Part of a small language model's weights: learned positions.
MLP neurons of a small language model. Each row is named by its layer, matrix (down: output weights) and neuron, and shows model dimensions 0-127. Each number is 500 + 40 x the weight over its row's rms, rounded and kept within 0 to 999. Numbers have three digits each. A neuron's up and down rows have the sign that makes its largest values positive.
After each neuron's rows is what it responds to, as a language model described it from the Wikipedia text at the highest values.

L7.down134:472512492570453560505520580483538478514430461525430445513533499447535513464492452504483509435519494498502475515490491522530506525456515490474458496528488519472489542515432522508485487444547513500493427534592466523473503496443527526501535446557451475574475566439497505483450516531420473512499497475551418507531551444482502438567556571571522637477526487510497426533509470432553469439472
Description: Mid-word completion fragments

L2.down341:479456478376496509533529487461521529437477485479458485516491475505480515574508521531512470558519512501475472446460575496486561545408542538454449559478532473457463551469501546518564530598535567490429521536442467561502549522485527536484502480469516510476475470539528541530544440485531481522513471521556484516528503481463483515513549525451499534552490515558498505443488416503525454480536
Description: Opening quote and bracket

L2.down679:455486549514538478496400505516551541525427517538475488447512535515490436484457539438440475436472497511548462448476500464469584480516550449461502552485520467453448552495485527415484483552492462511533490484457480556543482518517541483435510520580459568410495399473520512432454484498503508515464451565548433520506497548508500458523532461463494569448558519451468489538500481444494477482519
Description: im/ill/am subword pieces

L2.down396:502460532505434555491463534488388486456484491499452462486499552473433450431505518570439521510470430482562470446495524490473529499513455475427508458456461549566439444552414472446484509533541504511441539443496517487525556559424571494522530489526477524530470461440554500495483451575418479521504439505570530451511473509540470541511514459497552505453476559549455524487484544521565511461527
Description: Mid-word ost/ar/ant pieces

L3.down584:475485425478507433509500501499500595478486493522527469486544476456436497591432464511530468502464469481563515484423525475534557520472496543479459513446461574535508535507510503546598474501540540492467533502502471494541557558496489545469481497489446508448546497503489533529561534565541504574526564408524448528501435509477548568523548534502552477582533487533528461515440512553453508457471
Description: Span-opening spacers and punctuation

L2.down154:503509528447463460500410459474431540491499478399539487545526485530561462512508474543543517476542498497474543514541520523508462472472471479605452470487530562468446562419459455440599527492522418518531531475513521465593573481519519515436503458432554514527535526475514465473484521464530448568453535546514542468453440488445516539493558471457491477546482566455490479591577408503518522492511
Description: Mid-word "om"/"n" pieces

L3.down251:529627553511467462473462494477430512477494483467542460514533513509501423493534467535565537444531486534500531506598504519578459527519479493574464413500545527478550542411508488493564418519502382558488524508530508470520508480461469512488484443484515441532559568486443492479486540493532531572447549495440532464495525570444559532529477430505504465584530547519461503561531492562530439452536
Description: Mid-word "n"/"red" pieces

L3.down118:538507525536537509441503481563509479527499504457487511517448560469497553513495491547436452486528509480593463502500491469506495570502499474542511496521531449430565451472467541511528498477475515551427497477358495482550459426472503487533507485464530519491527419496566415444569462553589507484486477473488540500490484472516483520501470459501470463507485495579518549500558419466492462475394
Description: Word-initial "st" fragment

L7.down427:470463529461515485489500438525518458471484462483462527515515502473518507517485460474472571453527466425443490466571484533479453416449521463583499561425538470562495564434492537519480549558492503533519533449469483483494562437458488527574476530522562493505510536476542480524445565382538503510543515551539516499485478507458466409518562462540461539458504477509520424502565495506471537510473
Description: Early word-piece after onset

L3.down569:529525480483464422448560552454455505449537471490516452513576572556516512479478476556493493458469469481516369532472499427464490529467491495442511481498566612501526537531462460502450521485401469515486421510563543422516540565538476526467494513511500530488548486414489490481507496517512483514555475493509484574549551565470493473501498461513542482445531494511418493411531468454503477585449
Description: Mid-word "ar" fragments

L7.down458:534544473509436435508443547489468542496581527545458527476472467527480537587477493460482397523562447529419452475505406543497512568504463507506504498533502444486408549448585432456506501510450539448509544474510491488503560483526471454492455496441489536535500466531506421632468510545541525543476496527517578504487462526586488530522538422467425494508487525486484464517510427473496416487525
Description: Mid-word pieces of set names

L7.down287:529552544453476475537559502531557492447550531551553573524503528514520511552434536527533547586513538507507456510528474492484574547499520507488511519443509520548454487535480423513436508417492450528455530551534599464496474451495547521518448589489535453433494486485472460427470564498539513477483566531522552506485491461512556483534456420453512492531440545602490523427561469525455492479490
Description: Mid-word continuation fragments